Part of a small language model's weights.
Size: 12 layers, 12 heads of 32, MLP 512 SwiGLU, vocabulary 1375, 7.62M parameters.
Architecture: RMSNorm before each block, rotary positions, no biases in attention or MLP, untied embeddings.
Training: a variant of Muon for these matrices, 586M tokens.
MLP neurons of a small language model. Each row is named by its layer, matrix (down: output weights) and neuron, and shows model dimensions 48-175. Each number is 128 + 24 x the weight over its row's rms, rounded and kept within 0 to 255. Numbers have three digits each. A neuron's up and down rows have the sign that makes its largest values positive.
Before each neuron's rows, "fires before" lists the tokens most often just after its 100 highest values on Wikipedia text that the model never trained on.

fires before: "| ", "s ", "all ", "med", "or "
L5.down463:117140118119101146153124123083154141115174102133146104135118122141094107110096117140130111100145125143128151130140111121153134129156103168135111096152176148105148162111119146114110110148110144137118111132134147160108168134117130125100128140154123106065109127139135138103167120102126083118100071136184120096059146096080142137115112163137127104098101178132144148112174143099121135111163

fires before: "is ", "was ", "are ", "The "
L8.down238:112101142128059139095122125132147107139106097144130129130108133115127103080117102137131130127128077108151142134148155128126125168102148124127134095124131122132078174137117176130112131089153136179140143103115115092096135150111146181129138115121118088106128144147118145159157134119138072131097109090133141131127116102106137096151152112123098149198142145122139175106121165119115121136121

fires before: "| ", "(", "m", " "
L4.down494:141165105118115097106105131144154091140170162140126093099111128163165106105097122171124133104130124132134126162107122130131106112114130117139105133122126100159138149142130110125110142146139104144144128150105147103110139128157112192113074117147163141153142099116110125146146130105141154102115103103160113088152149086118129120169122128170142080178160124109157127187137087116109111082203

fires before: ") ", "4", "% ", "7", "5", "atic "
L4.down273:098149097153124104134121118076135131163145119159123118147128126148116106134116148134149104141105159129140163085151089180146126135124130108094154122107149121136120150100065104167132138137096111163144120169127127095132136110137124143129147129095134149101082153075127101135126116098155156134099110064136106106112149163159131076117087150103143135123101089171099078115126134150132104123147

fires before: "od", "otal ", "it", "ision ", "ot", "u"
L8.down471:111130121105160077125111146124099173149137101113150105081134148104120151150160117142107114128113128091135121137138153071116165122178106143089122135106099124096177138103182121150172128138137122144137163103149081151133129109127184150112137097098120102140121128076151123146131137103129103115126152165137113101135126126116109112106118141117146133147163137144124131080125148145134102124077

fires before: "| ", "m", "ac", "m ", "k"
L7.down435:104102133061141124132104122177152141110108158142159119153131160135093125103156114127063163138117123095147165172127160086096093125135100153141150130084115109138158131150094143154131140149149133105145114090123136139158155152135097143106129115115136102127159125133159109128129118133176130159110102131127109119143140104185144099132142138164128131085125174119113102124101140122120174136156

fires before: "al", "ad", "ight ", "av", "im", "id"
L4.down223:139108152143145127130106117148153142144132131120124103113127079088174139120119106101138138119133113184156147145083117094099153124086147093085098088115104113114099166134105151158101141155132094152128113098165066141134147086113119164158117115080146144120148130175135141075125125141144090152107126165093131121113122131119161137136120088126111171114170113128127127147128126114120118108128

fires before: ": ", ", ", "al ", "as ", "an", "ar "
L7.down232:122157121117099093167143106156112156107173132144129139113140174119154207137137122120117116104121153115139157104113063126095140130151133155114109101086159113149140082172089153132120115097136158148105088182147087123122155120142103107118096120129173124151118136139151161107154091133139135110139138090170110159159158144103097133122125141127137123130156171109104115156096122069110113099115

fires before: "ad", "c", "t", "t ", "ol"
L3.down451:106100095128142104126108105153135079138142140123105129159167144133091148138152076179127107163147128087131124107156169155122106157101154096118103105138168122164148136166109123153106159116118134103113140147139099121125117163083091099151139132174153121132100115106156135131096104139154151097150107092092131127099141142120140121144113105143140193119093138124127127095102133096123144121129

fires before: "ri", "k", "id", "g", "ory "
L5.down243:158106096144118130154078125117110127141118114146137126128131139160137150115145128109152160157142134135106175119137142119095120178095145123148122125085101135107136118149126127174111179129114140142112158140146116129153184124114188144123098154136187147103128136109126094116101107130129129119139168149147156136119123138176139122121158115156147124137153106144093101140132074107118068117095

fires before: "ent ", "u", "ent", "ents ", "tion "
L8.down7:099106159135133111150131119085128156104080158128137134094143113136113086151157179167120139131157151163165146117118144141157140137103135110115106121108096153084112152162094110107142162103146190147122158129103128132114123099117165145123117145118132125083099135134102125165194121126138120090075144106092124134162152129150151114111110152092123111138135101123097102131112135117093138140140